Weights of a small transformer language model.
Training: a variant of Adam for these matrices, 1222M tokens, 5043 steps.
MLP neurons of a small language model. Each row is named by its layer, matrix (gate and up: input weights) and neuron, and shows model dimensions 416-671. Each number is 128 + 32 x the weight over its row's rms, rounded and kept within 0 to 255. Numbers have three digits each. A neuron's up and down rows have the sign that makes its largest values positive.
After each neuron's rows, "fires on" lists the tokens most often at its 100 highest values on Wikipedia text that the model never trained on.

L2.gate636:130104072116080104058129113200116100150123136145094091154159114158138103227140143180117125136169120149159155137130114126106149091098126164067133156149072131135134159147163120123193149126146206143110106121113092090146112100033157085124097133104151093109127125102165153153090111127133108100125149134176159050103126070152145167146121129141135117111138155091169137139145132135099125227086117128165076153117105164142125071173142159153046162105204155165153059092107111086055092189102070144098076086126076184123091110165146114141119125126135166149135145094154168114136145136163065097159143171155161170069123124172104079165105114131161152084106127083085134129094134174159143159067120159138142178147100088170137177111189120116143152125153160181111030138173099158104093186123084
L2.up636:160111124185106185111139166186107120147203229146079116132138102146116157139137137163117119120066094140105106119133120161137121076137066118115139090122153092154114126150161142067148131127113074154064144124088104124146067146091170117110120122124111104116121129096165121142140067117130125117148125137152160129122127051185150142167169108141113167120100151115145180234121117175155128191127162087101126195110112137108148109152117134204066076102109183138172087119088188071098128168081128123173082125093132167084110124140202129137098137092130163166142099162173075086101106186115077149107076114154115136091087149113164103178127121125080092089134143125107093078102099106147137154126109147132162183117115135156081156088201055080173224151139093165091118101136138200136115101141162
fires on: "or", "y", "ion", "ad", "'s", "il"

L2.gate958:142156062144157113126179116119083129142158164130127166127134125095139135133155124195158100127175152142154093123164160091168121085141197143146120139101195140122126085243136127146083100125142108078144116066119162105106180159095059183103187152142126166111123143113127144151126151134106094148096123127125160193162118037149122095132078145165094163095132123128160077124116155116081065116156140107126135159129155107095071166115169111125133123214113177064110184140089119147093113080114103056088191176156133121156121096105084141143115159136159166114166139159079135128139140099187129101110177135118205171141136104110074093145152106146102140157101081142159136118139150139144140111190107137130063106097132095074115134135114055148108082133101109145160149111154172156117136112160096
L2.up958:141114123086170137171118130137130132150190136189053128137131153117127067149149066147135117094129116116164156123152109150208153141165173126103125091172231121129169136096141083139142165115166167078111131140071152186114127196107124187141200084109129081130139119145179107188142105116136104086128115073150107115106096132139119059142125117138061055105116100111118119114070194128100125121101122167162131160153059129102120113055186128096150142136193153113096109168125056219187152134184175122082099139114109108151106118101141156157138114122190117115143125080139125114158161150123104142128190191089122153107142106122113112111131100128140105087170104157114147159106188122145153077114125138152079131080162118151164178123108095132150108136196108115133070160146145105166113136141144
fires on: " |", "|", " ="

L2.gate1787:157118130082120127148069128133069163132147189152100083118097185113136110076128110138156150109160153146137165132127119140126158120118080156091117114191079118184175154091143104115114200195127099131166111160168086173148127139077126126093066101128093080088141146158117100165147123121158169095129115190118085071133120116122182116181129129136137098166118146122157172114155173196185128117157095074093120158101126125142138074158114121150125049174131108165095076087147075146119094139139063092125099098117088144163152129097087175102130125136134093068100155111177114140146130164106099089210068153120163140113187125117129096096070137188145126096142052194157106173099119107177182105141113123184165163129125170168129101117084144129116138148119127137091202111153138158125146102141182
L2.up1787:103159108142098099142134112113110080121180209165121113117105159090129097121192048121157143143192089159151089111085056079156126109119129182154098073127109116096150096146135151169104176065115167113142060142128062152150087064125142159096103096141108114073084225062090077119128140102179142138142066081123125179134132107148115024121091185132057126134146115113161187113112143165116133150162132078120140074121134103141117104127092142086079151150126155094100129119183120145162100172106137103135125158176109134144144162077127102123153143085112138129129149097149201109159150124110115077149081141181153121032162127100101112184135155113111116182209076138151128129118123165100084130078203169114158099165136160155143127119168060143142108173153136110117152121140106132153141178145131
fires on: " m", "is", "b", ")", "st"

L2.gate1591:171133123120143174118112118089103108147117180137148124078139085083084125135170144159080133125110126085112156089073152027196110143102116118155147119008036160089134101158127098125127169159149126171145151148185052117126148131137067147143074111164151116185123099147132123151127141158120178111108096137134105151188143159091112197077082180128143138108112154106153098095154178104100102084110113139133100159136097188226121108152120115143085158133115128142097150160132111135097133154165142151113184159173125129117166097158163132094133180079146138124174108121061155155123138081111112152115109069129064072105172103125132073126046095165104144128176163105157117097195156213170186112135142073099198159146132157119147084150123163077137080116178100191104105142088135131140121087167100
L2.up1591:176170142178114139070176127107141084171162162127109113115105092088139138144237089152127081123107116098132133101101100126174112145098092120129146100097114139106172088154147144149091107122029083139156091140152108147146132149166100152130139112130148192127068179104159113154163136131113156134139096107148113144144090148160103110074121142130127157140135149158127146082132128108106114123090116118116092133122153156155154167142110057140065150144098081095119152101100136095135141166125150122097159157150124090099105161112140142114079145082138157100158111138105124150119110167068117151121087077113103070138161107134131104195103145158144131137161154102167130090169154153148127128152215099153163152144140112160127076141129068109207072110130112141108098089095178131108143075098142
fires on: "\n", " and", ");", ";"

L2.gate615:140149176135134145128118134103112148127086188117195149109134135115129119117112114084093148115093133127131188163119126079133072154143123116101184138127099110116134126153126167155163123159052166082110164173122104148147136110093173055145126134153148157197127105131140131144095149162145131130092101154130139176126159150061133091139161154063102094121113115155110157100103209129171154088094116166046098148085135166172135144101145131077085158113114077137221113181095154181103105131141126149122151145061098096135169165165094156125132097076099155110106167126111139141146073133083131149150107095128114117145167115167113120155090122042173139141138129131123096118136099154111129199129120178107146160196156116149165126112169100133114158140171196161159106109112122084115129125095149
L2.up615:191182163159176127178069034121098137123067084151075150156178111125093134160105108158160100110113155173126110194140085127151137125070130117135194074087101108112147111145159101116138114118115109149088176164149150104175123105144155096163118168133142176123127125132112164090084157090178134115204124149178081124148114113138118148077086096120150168133126134160082202135155112096127094147194160152110166107083091135153146101142052119093156174070101134147181103107063071117118188153152138130189119095147083101096142126151139083160123121112131094127107198111166143157132111106070124143138104118171113146093141022157119138155132136139109105153174109144152162076101119111147151160178153170139133116155085173149153112127157127103176116128112146126113097134091151145073114134112106
fires on: " of", " the", " his", " he", ":"

L2.gate120:117104163061114105145146111133138117120129122184108126114110086107176086152134120114166163074080071112161139144122136125153149167072086101083068131117148080147101116113153175134120077116114111133113121138099139186180134116067122141098145127113096078156204131128129081127149094136074124122137195123057142150143214118127157088130120090145124088153109081106195135087124153141098097144169070061152082144116165147101124223078118134135130071106129126118122064115125124132043082156086099128119142106112137123110209079111161152160144102110117143139108122143132110136142133131180136126100116167077100146088124061113135105133158132121123121071155133160119089145121117080115151085159133130164148189090130115132171167240168161053154145143165097157134126144111139164114145128142099
L2.up120:165104131096129159160056125146156137128143120123134114105140132170144172089162072109106128095104083106132137102090160155154157179104172169098084161144085132142104157151164134159070133170129142111116085132140227190164126076095142196092105124122094104100150097107150159134163147091150081091088060138117101164093043134116186150130126126102159144106120120139150206128123103124131155231082081092132086119154116102154093129121125139131125177095165113174096123126149092134163094178149118131185159128193124119107117123144134149141109126121112098161155083107051119121111113162155093121112121097133132140154070162124193116120111131136141115141087186165165105111147172194060080151121114152127138176099083112150095141160080150120103117151088141205107077159072175127132145148176136
fires on: ")", "um", "s", "\n", "N"

L2.gate1776:097086098090157138081120109124105144154115140116129093134118089161076120141078023076126155053111110130064130091085116119105105128174172160136149125092066156138134175125112186184138182141104134132135100164136144105158101133127184123204086125162173103103102139143115167111146165086077181122177083154094112083116164167166085150148103200162075131137144199120048108153110190125158122114100105129132101102110137107156135101126123107113153116132104091102136121120239114116158154149125147135137095127137169108085127150117130152119155116157123128142149130087133146176136183119102164036105195152116139125156086106139125124053093143142143134146150105111103152143094157134141078163055105131132133119115139078175126152128171100136104098153138155081106143125144140106049112180131204
L2.up1776:170139149142125070138120169103127177132101102248105155178109126179145087109086144166132143087131154108080102155208173156102095195098140211155116209150133132127103093158092104146094156148176164180140119112088113121108105118171154166117110078060143155086084126133137101122132122115114139126119120109133117193116124158137082077081111148091203112135087149126124128110102136119151089134063109130114131121088145159153146085163108130079134180142160091200157109113170115163112144167107159108152101148151093136142142145117131106132187200076120120126106121168101119126140105132080104123153113137094101090121102173151149181124144124140153125122194115145102148107134141140046154099126119190133100178145152095122094049119091157141150149130087107113168140163135113143149095117123127
fires on: "1", "3", "2"

L2.gate113:101170145143137092111177160094128133100131192110143156095172107182169097134118123110105103118164158100200121131030076087139139123086152137182116106145128148084123097102094101072176154140195131163136116124131173091155141149169144124150065102179106104121110178132166135103086128112142102149137145155150086182179168116190142054120210119127054145062152142129130156124141205053151179162095107118118125122194136126124127120086169106151121124166169166114092132180141125132135166099135147136189148141127145130113069122109117196147157092157117127144096148131164104178107152122130133122130177068154144125048114127166058097095181154140152126168115112095118096104159178130082168177076091124130111103169125123155143059151142095127116116123125111154136074047141151064217133063142108
L2.up113:137203144169158185122138096088153126142158149085110157096126105146067135122164108101164086133156102063087080107092075137175133129090102097160090097057180048102140110126131137122132075099093106131096102099085160091132100158140127151113122142151126146097101178123195082130126077099115167133168141113130050122164199120210170142167197101161135130144154139141142165124151123126121140116128132124121171138091074133087135164145128086161169074114101145119092078097063110089155152188125120123138140135124157093153115111128118173099111131112124157186075134154187106149156126143133105188142156096151192141114108131117124089115147129140161157134130134185141071109162125102160099206120108141128102136158096212191140159115170081174174173143172136191139125093132141105113107107162195
fires on: "an", " Company", "ian", "un", "ash", "rang"

L2.gate635:127150076122106125151174149152111148120133161129129181165175127149106166060127155134096088099092120111133113101071170172142113138113125141178137111122084125181107118123137102125115131067138135107136127126147088168114107165155159128137103169114182119168132098110132126057076106135150130097164142135108056112129202145124116092079101114172091125077139154074138145124113091123064129136087107106104133078150175148125129178111147159110151166098069160127153182154076128089129145148119114163104124149173125156153094152153132156132152107117165197203053136167185150194153097113141140129129133110155185092099104151167138105182089114127123063149128130153119070117134080078161146164127118135093179153210138163116075185094147103118121085142129198132131139123146124159132130158142110
L2.up635:164166167153118102098170135174133098228095084153064162125162088160156124164104141144092071117145116134198114098124108109109170166150118113138173100153163187152152098133118113132042121123145127067118105126094147097124095096131178122126114077065161153169079138144088186172146165134097114156126183138185124117113145089116123062087152063086142085070102137088160109044145140107073095143110125081109116149119205126106122084177125132132127144151134165095143181097070149146134176122135135089150147151255160047114145083088154094139065124130151162092134131111183161151082164129106075120152205108075125120124152067129093110136097125147126145137073150135147142135109157143124088133139157099138134130161165153133148122081153091126146111144087137044143150094097147130090145200138079
fires on: ":", " of", "ly", ";", "\n", "er"

L2.gate845:106103105154128078067184117168075111104098053085112110186196073158119172088115147134131149110124147144117115077088163122137124125155151125083178152079141168145132152127130155128092094180163109188132155111098143134090108094117119112132180160103168134164133077119139160091087104130145136106094153082129141144133161103133105106067133112183134103070128139134128124116163150114100085153196109125157132112154165169150106109127173131162134112145109194168144149132109096126106124155130137123121128130144116140126096074178151154110112098088138118117177171194111121151125187104121081138158198139194149175114129122142082121106137147101170117115112110097139128098148070103165141156124140144109153107123151158085166123092077118132121149168028088117106176106123071121084170148146172
L2.up845:160112118118100127119172149135161082095127086096132154149134112180124135140112130191123153170138148133105145099113054133136131077127179082089120120102135118135104131099198131098146125159119071158119138128145177080143160076183132146126132097126161068125163055235093154150100120106132105134091141120131158118135140083147130061178182078119137134144133166133147107100129126141133128140125133104189169174245131130071101084123089074164104097135109175196096161067099136112034129131118104158114096122131132067146090102134169148143148094137136140092089084141167113112128142142161101124112173161078136147077084137136118114136160140129114114140084140103130151129117163073103148152095125125170143186125113147113225154137110110107117172183104133122133117154158158128109113097109126
fires on: "l", "or", "j", "y", "in"

L2.gate61:117114194171124142155154052140118127086156084142131093108182108174160115152161155079162131121142132146156098089195229151119166153113147098134081052140190142112134152096154111139185189105125144096142159147092107187161116141159099064192115123135152109145174145104158133088072063142108150121113100078074142069116123125135098146095111138099099116160106121130132162155072095139056214112099093139122090131142132080140183141148142111143109123115152190101154131068114107160113060167115111098137131087136166138208135075099125110169125030149179119110164151157169198154151069157129114116109126077148183108165130068129109166140126110139121122152123050096146110064159119140038116088127120178153087100155116109104105066171103186126171088122119199157162088145116130124151130119127068
L2.up61:135167162148144171125106083097195145157102115168099100098114134122126153151199210122149126145145101090138143115183184139071159098089148098107148108108185091120182077145120128170114143092135099131159073157084144162200149106184164070131068138106099164129123135123102139159153102090123114144143171117092097116119141110123123126104152016133089103104138153120142113114152092192134146111101035107106111149080135132099167190178067117142122126159143160084161183116132188113112090155103113102154153092146159078138170049065139192101131083153212100115122133134149170120119064160132077154103127077109179093175088113133079157137147160097078162124156111149096096088131156123135013094168106126155087122092085119135123081100126151157144123125154164084127118112105176139117157077137108
fires on: " of", " Series", "ar", "\""

L2.gate815:143099156174150143147110150131154158110120131105143146090145116114152147111114114148104149119111073115142139099059117134170098184137128104168145143176171104150152100106132206116113134090067133121099128121123093110135165170128138113127120140149132136121120132080106155113114140191172085150202185169155174147164149119101111136086176150090108095164112077143116132130131106079111138087079151132091145141141219143116123196116126154099110122089123119137104085144132059123099071087079158161072185120132124159157129145115099104140053172052088142122134123096112113124144112156129130122117104105125167139113105098145125207146106120084147126146060083149163175094060051121136106144185116127087144149124125116117139087166193103161162141124128085091177145190162156073140175126123070
L2.up815:139102117130134151158167240157083117162107148112200141143101141157095136108170077181131121109062108143132117091074127150147129098124102123179144092151054139125131095187111118115078153174129077125076115130147074176178119085184132169093107090154124144107101074121116088088110130104153134121142128148128162177117106126168161132164055179148195096121133195154115155134128111162145108131129132162119166125118140164088181030135150120082089134129167146152115101115094120111079112117079109171143093138109150169119111138108136073163168123122186098070073086106126117100142089161106114099166086100119111125113122176095188162147077137183102145113082178155158118124115122193141142120117150187105160169088088147179131123113141112127131089128113074109120084083125148165114134160134164
fires on: "\n", " (", " is", " (June"

L2.gate1602:168091131143140063156037134088077147128127102117191111139075111094100092071107103151089149160150121143198152102185145174139163146092167097116170133192152082209163171129130112126153097121119165158122177136114137136167068138105047107134123119170098115189135063080109169158163155132129085115127092141137124138152118131118143142073183112135125093153110117121134094066095121127091142097110077154138095121150122155130152154163162116165085189131166115142121174091132149127110142149107109047145149114107138090112084126086128153134116183101134136112137094138142163104193148096131179095132095111139098100100125171115161107143118147074092139079124150119142119160154111141113117092149132160157140133119098072117176091140072125094108204110158100198174213128114135128105175092112103
L2.up1602:143084182151146159111154109137152151190190181113184137138166142111087102114156119119118192193131122125135090114171080117162140087130154148107139188202110118099121129157064136164129148160104112200142107106128131080209104130166071133115121141174133106101141088116149152145099131092113168120127089124144145181096073117183156144124162180109140081163121100167062093081126097114161148128086117083108083158038115135087124182122181096134085121026112117134185126115161161133146107188108146152136128144140127143080114124141119162091139123061135078085126148144191150144167143104136070135148093054138151248122171216113119174078126140122127103136154108161133166100152085136070136165122076155121123097151117166105151072129163115105119126095111121144193117142182154122114128120120178
fires on: "\n", "is", " In", "ro", "as"

L2.gate80:063210126116143141105152098140154122116147115137131109095153120132151143181128137072153092127147173072126117139142150112121111139167053130134103084064160156156112133103183185170058123103155131110172125146104197138127130137118111102139191144084126137124125131088127154125121080164160121168194173153135160201105171050129144147087115154109143145109154072133152129102118071089092134116196154135158116132141130123151113174176111143104186145115108126137145099095105143107103159122101123148196128197145154106173152105103099143156096136164122175122127112114132136116106127135152106061081244072165147113135103146069125118120146102141127156115145104192101123088125142127195092147147112129145107156187091145147096158149152158115124187132119095081145154135162162086115145080096137
L2.up80:067134111108150072156052053108090143110080110178105184149150123120142098096077162041151141086178138150069149129143133121162092179154149188102144141162084144152135131131134102137142085160177130213181166141158121103156184130098114109124146136147106152163180136119203153143126129083133095138127096083082102151119115099101102255099162171159130119160091134158088045188129184106190150155143063127157121131123158138142063093131128179091104174124168107143176115154161133113145155142123175122134101164133140094137147105091117133093159120110139141171181183152116118161110106124145185128141171138150100121146078139144134143127113098101176113183097115129067193112114104145125156123108099155150115078154105124157122160133183135099137181138131152148121150151120148113096128074140096
fires on: " was", " is", " =", " born", " were"

L2.gate1037:149072142144160165098094117152158160166127152123046111095159102148161113140101155097100200133139133169123101099148156144147110142107173082146141120181160107131122196143172112114146141162125138133101144050087079114125097155124148074115167112139098106095094119115145081177110151146133092107109140171132099111074152159097113114142162099119087177100159144161107103155127095160154108193130091110149091084144153106130128123136142137084049140151145188137157148071099110151146126150067134101126166090116076086103108138138160111145214101138153122138126091147129183127131165117156123149162122109078178138123103111183196127184074076130092183133141155166104135118110116122099090123115136139155109143130084117151183150099077175115164137136120151136103118096179147092151132138155109
L2.up1037:147129124162163124111109105103132156159184109136100142085155103101129158129076132100138209146128118152141100086113093161141127110107133091145114071123149098108110142051186099127087116113105111134150113114091135158139058125150133099162110148141079170092081079146095114190107141097108116139134187144128070143086092151132171061185130103171116161113148135150118129206128110163150125160111127073130129137102151132094117172173124121110080095156101187118060136120098149053138118135059100099146119064124138094124149165140159178158133129129171108138092091137125148149160085109163101151161151106088165145141121143109184075199136151131096177147159143139062080082107138085143141160160155151080140214090073165194118120138119127113135137086118163139059140112172231103145128139169123
fires on: "\"", "'s", "\n", " of"

L2.gate1378:177147130120126129143154143133148161199202205115120142125107101178141118134187111137099123111122129104134070141121112104149160115154133138173081110167177112150196124169158135147155162144099070099102102158133155181155095135164083192126132082124144109094112134151090087097121116129125109111145130116171067122151115085123159047177063099070107099143067112125117170098095101115131135112097111082124105105112133097084090110153124116144154120169108179134126156099111107186107113129097138104124125155152125096099140143085161069126073131107131130126129134045152124134161119175144077078109078129095105140137090105106121124145135132161107102123141155165176148130158168202039174080140156127158141133120070123119135116126144049090184142099125119109118089115131191122106132136117118
L2.up1378:167126145138115150132156121083163150137126156126111133108072135084154142129111127132102106130160195114157118146118144108111076135138132145164113181135124142096087055105112126147152133107129063134149141131154098113116141098105131117154143130162169126073142177181143121137092152124143133158159121135170041140135126092112127072135159101063101111120152148097133148014105164169126087123134106173089150166164128120076150124129164163107141111153099096153183162162094188126122103075170145121130134127173093093098114148099110076129135142078159172076118159132127086136143079121096119122076168151120124159135148115104147099222147096137195097122116142119167168065146156120110101194147082136131120140119092095157108098139156163175127128136139124065086084115113147083143174105113200
fires on: " |", "\n", "C", "H", " his", " No."

L2.gate903:133058084080095097120151115168162165122151102175143134110123132125110100122108148139133107121114111120151121124074115163107170104163143183135163122118141084144172157124136105148128091137116136106154153102120095158127082080164166124111106132139200148113205117193134103043131130134136172134182060144097107132126129097122121137105105131128202109151101144145058168156158177145150104149082093055158138062084120074131122109133123115173086037136078140138129087071073166082125134122136160119147155076157116101108117106078076162121150128134084091129104090108139116119131123124103129129116184101134140176149132175101057115142146140201161154162136162177150163135139143114052140150102143105151210108102101118136124168125114085136153093113114140129128104121109174129101077146205098
L2.up903:090119102046139123060148140128171124168135103129137090106117098135156104163174116102151134198104154125171151119093128107112101117141138154178182140178102161183169172190116129142176155162133178145148096099136116140139147116137093102156117114165165155091140123128117129122148189110098174109140087117122143153141114152127091096127068168124135138103106151145115106110080208141107196117162081144121094054098123124198133104130119106137152137092087095151109116123157116195093138106112171100155169125183115101111085118082139082109159156162158103162103133068057144226108088104133110100168157135074122188160111127110020163144101122122123119129198148090106148143129132152082197152110130100117143157078122109159133091110161150136115069119123106110143133099148133152113041142122048
fires on: "1", "2", "5", "0", "4"

L2.gate965:128135147159143124155153131135079121150108087095176135146175160095127192157132136142121127215135157104126121135187140090170116190091111115140139101131108137078102136129132176124108123117162152104154153161098202088118158114157081086119241123119147125168191099144118094093112148147126087129096195069135142233192086122130171146121120129120138108100143116144168125093101147124133077138186134142115157103123144112133086129154153132086088098107120084130126160142107098215134054117171111137111123146172135135189132118144149178177146061088136152128131158103083122115153105148171104107140130108144178169166088107137158190141129161142114088129148169107063109170131094122178141131113159133128169124155111121075131067118121179132088175129127085191150110182107114140187168152109160
L2.up965:129093093136090135102132134125141119179143140130135075148160133137133108093206122135123146097078116128171116093099190168112109133089198129141115185145165100132135125089134136106117149142138091105079115124174117125129127104141138148104118063193077125084130211059106142149139111141152117114096095075098087155130108168129130091158144168091141144110140170122113153056144134157036091069059090099078099111119157116124112129104115093192106160127139080128108109150178088048135116099136111127113113105199137141115091109116159146169187111149221134122107113112088107148126151119106155088146112119093165132119128133095078127108127205145101125114135144055145099097156100128092132087115086152126097148133122119110131118119081114144132060156117108088112122144176172122158144068110167
fires on: " is", ":", "\n ", " |", "\n", ")."

L2.gate790:138097158153120137115129219173179142126111099166150165162154092144150141121127131090071134088136145160159135127128176157111116096126139172130150219102141134141141135054050101151185118109142159170095115127093086109104153219159116102129179151097097135119124164111158125121129074069145169079127119042090135129088224252143126111127106090135078117141049118114122093159147140115124111143136082085146098182124125146139099219088157174131185141138120105178122130149124143126162166103128099163094103146184172103149124155149175111161146080187146084149185100147130150198091188149089171108134127129085188152136120116103147135201112074122117121167082136117125128165136120126152165094095070188139135083124158127147099149149122104110129096144140113103152107129064119120108136090138144
L2.up790:140132132154145189127116170155164079143143169104107141120156119150124137074156122083100116106129149111076107099148134139103143123081124139151100135095161089103156155096136140127157132114112145114128131165061097098132060175121116128122145098129146128111120158100141127160100124097151185119126128006120116107101118144161121094129163150141082134151135173131138167199136162148116124134152074054136156160090146138181122134075142110112204112163085120132120145129072158107171170125091082121115106091148131099184070120150177184148130095126119110152150079183244119159096139150122157158140160099113144150144097159051157080094114090140137036179125168129072103146162085105168101123078069113149105142119171161155116125124165089176150095141142102122121123076145123166118103073156137
fires on: "man", "on", "ne", "ón"

L2.gate81:121149141141150125146173128129123089120157113117118147145154184116126089097118137086135166133168200134135167034161169124133192079091198124161076109133088063123118128218150141145201104087069091153155117108100127140098096125114090090135188112188116121053106102085101147185129129171095089109130106055140107134175179115070071136111146092151206087152114120135120159077140099103111095095056137160165118097161138147157087134116110092102155171122204116094110136182128128124170106132129126160131151146147132134146052130057137155125127160104133110136152172105133119132108153157115125163111145134094176063138176142179188137119086106133124115140076163103063122118211121116077143116148125125154160161113127110132114118120140146059133153132110118101145103142133090154174150107138103
L2.up81:118180123122146145133144073085128101123133139074067082169095160139104073088193172111153053124127169110139139116199151135095179124089111138157101116141163047116173134207113148132153117057054113077157069098097141121111115137136139136125132127162089150138061151124054148177147133161083188118125154117109109142152159069130098065120135046110141147120109138161112134092170121092073085149098117148116098120081140134082116144106106108093163163100155160098121133159105176155159116126109089155147156139128163090102094095122087123150109160102156125168148090130189126171124079178128081208072161142122120094135076108118126176162165154130172159121097193149066143071140164104074132113132134128142098195151139094152158112135156110120152129141069177084103137102124173133129144129130095
fires on: " and", " or", ";", "k", " |"

L2.gate599:108066151167162141105133121130160174179134154166062148123156108057169112111058103141148141122121092136180138080164133137079105114100101141126158198158154235129133139091188143146156134136138123132163142154142140172118057134143167152109126129137091071148089100142145094111132159060136154077120093092100112150138119143094163104159092125112132134123150141106093144122078066097144124101105170089120167135096093136139097085140120133142139090115141133167071093196119175123162188134105181163137124180153123139170081174157133141115122150161183136054121181163143200139146113112079126171197115206082162146090130149094135121108115138153117141116122151078123197113124158120191115129132109134161156138099143122148105096152132188153128110070121090154137119168148120158160169174140150
L2.up599:119176085167167138149116064113136104181165153117108174100099121098135125112119096155116134104120098099176093094144136121130118150119118154132136104121199164075128098099126175126117123122100117094147139111081137132172109132091135161116122157143103111135071138095103117127130159116094141148123111095141121198125130135123153066101120164145074150132143210179091140130092085088152109130134160149149146106121117141109128146076103089159152084182153150169063121149133220091130142134093165113164123165119161132151111173135129093122102138166152124162065165139171094107175053133085123163199144164083126107091128147090144127122142167161094126124177170092100082089099148081162087116171147143144194177148088136135139124108195124130174142067129089129148153110101161108111129152140126
fires on: "\n", "\"", "ur", "ir", " in"

L2.gate126:159123109081092126110148153122182138119085183090132134102120150159151080147151078178111133148131127175107137143125140133135143100124128145157103154091105086117121119117140128104147180136097141113100106137139150162188194118163168109061087113170185078146122149158101141110174144102155138097130067088106115121120133157117174078169087140098113056114109120166145176075077131182051151142099129146082132121187128133095161178177162118169130142123111107114118123078156098168131085109121157142148161123218114107127139121108113143122171132100156131130129080118143134123113099150134114107120157069106103070145166119107115129164080155127160113114119206189199138152117117111043163163089154141144157140124215094118078195123178094124187141144175092148159077107125177102152096139091162
L2.up126:106156177085085124116192122145127105075121145096154139128098124149098130174164159164135151154191134139136118138200136092191110088191150138103151143163126103152119149175138099144126182123089164092099078087119166056164168120130139121109127133164190207134120168126115104152173180118151145125115179066164194123090112052137151052164137138099144126092114113142098083052157106120109142131108109114118119103133187136140124047125147144119128154123109159129126124144143130120089159116149164128150208169182134087091066100140101078115084167107126132119085121117161137109095105091171117110129122102135195101160124095109089114172117125144171123103119119126173136119150203112096113151088161144155058151123171141096124101124149115175141065102155143145107145112108101133156172192166151
fires on: "\n", " |", ");", ";", " m", " /"

L2.gate565:177111158170142110141131116136079118094098119082154117122132158169129164089173174120141122161154146095154127147186135161065114115117111126160134132121122132134114103153102164160159100102155168140116113170140159138122086127107094154163108054172146084195102051115141155132112111144143101157123139079068144164182089149115148140166143176118227150134066041145127122138157144090111145114098138126098115110163116131161109119091115137097098138100151060193132148122113107153130096160153090153134191095106142196167113148132120099067057094119133075149174150107155178138114136137133146125094124152149127116156157083080163128065103125128132095094082111060120155096131082120127111111154136152141126129081142169106188122155128130138131116141146150116141146142108107137114154137153149
L2.up565:151116160113136152112177139132122089117175142106152147161126172142078172140219141146149057165126146090148166143209111123082147131113076094138210097123130142149134082166129204166119062136114121134142071110145159163072069125110139181136104151167138156150125100104105111151169102094113146137140143038105092130204115139133164121152114121178149152139124106173146142153199052141122144105133127121123140048132076132105116207027131120106152091123104098146121137044112138102155099159134104191148182044141149195129102186163133126124117070131164111107147137083170121093127111202164129138105117171101093129200164140138139106085166137178093143160094194117109147103111143150163151140141162158146166134053090136096197147114113135112152098155169203140101142150106108155123130125190131
fires on: " *", "t", "o", "_", " /"

L2.gate343:103025133135147077170123172129176143153128139083181129197113128148146148142129078078138135121125166104143165089133115139157093149158116122193184118105108140130111134105014141119132131107139175144137130203151145121151119140045139133123137117096087133111104142136152153125095098139130119056125059140120126056173178115159151163138154166123175106114104065096161097099100174123199162151089051134129143168100120131185099160160192162111148160108072108127119162145166167133122072149189114136164112130160131130125155127149099082147104173155131094114138154091125122147109117163165150119134111160156108093106148144122134121134100110071164193105117140161124148108123128193122093126098127083172129124082190143162188135138083160166132080125120143144120073157216150085117146114081150
L2.up343:078090126109140156160103158058155159149160128090095128171096100157160178109143058088141150151130147149113159116176126146170127132130113077148160105130134084103116118121104148136159141125076159103150117180175160132132132186081171184103065056152101141087082126140152171131105118080144116109147129146100165061179138091188144162162092147175133154135125119122118097135159159137186154134129113117144145145119092121159139156142111125130175079142060127115136121137161152162128102123164125122163098124118135105115180113128183123149044160154134058156175161086118137150125114157105163109160138189163093107102132199145123122142121116111119140100144157169110111179122164157118060125080147098167119066104133114135185185110075111163106094160175107151103091113197116098153119116104179
fires on: " |", "iv", "–25", "b", "os"

L2.gate218:122127107095114137116136083089141165078098201103092117143117102110156121145156123061157141223135133111177138111102117156152106123161185146137151135101055140140171153188122150070141123124194152053144085150090099092170140101110175132103090040143149166131092112096113160172133077150116094135098147127164092133149146150077149173113166120132091112175114160083143111139105122136149134090168113146084147112090136155128103127155185106161187105158134131216185103140158137126102085181080186151098140068159115071121115148100164107168127130138157142145119106138136174116125168159170154123146128149140133214132124148071117099086098168115114129101137106058143095199183162123168144095128124128142158131134159104151057153104114118137102108171112146098130139137147114157099116223115131
L2.up218:111175142090168140117111081100123137132153183073080157204165128162146148133135132183135089146113108151142104140157092179119137094133075159132115092084153139139140107188170169057139110077173049103113092135116178141118136096186158091085133102131124160123092093117163073111101132096173102156138208166111107125124086106135139128120130128123129128148137123095197154102078046092107156175149122143153207112134116123104130217134099146150132108143081169127098115171092184130128127159118088153160140103089163084066135165117183142101089078141161144092072093152148102077126169125147140148113054111146122165112093122123125168200130146106080147110120138130079119137121123100072107137212135153122102119111107136116092135154123124153141163114148120138089134154140116123163137086149201
fires on: " de", "ir", "z", " San", " José", "uc"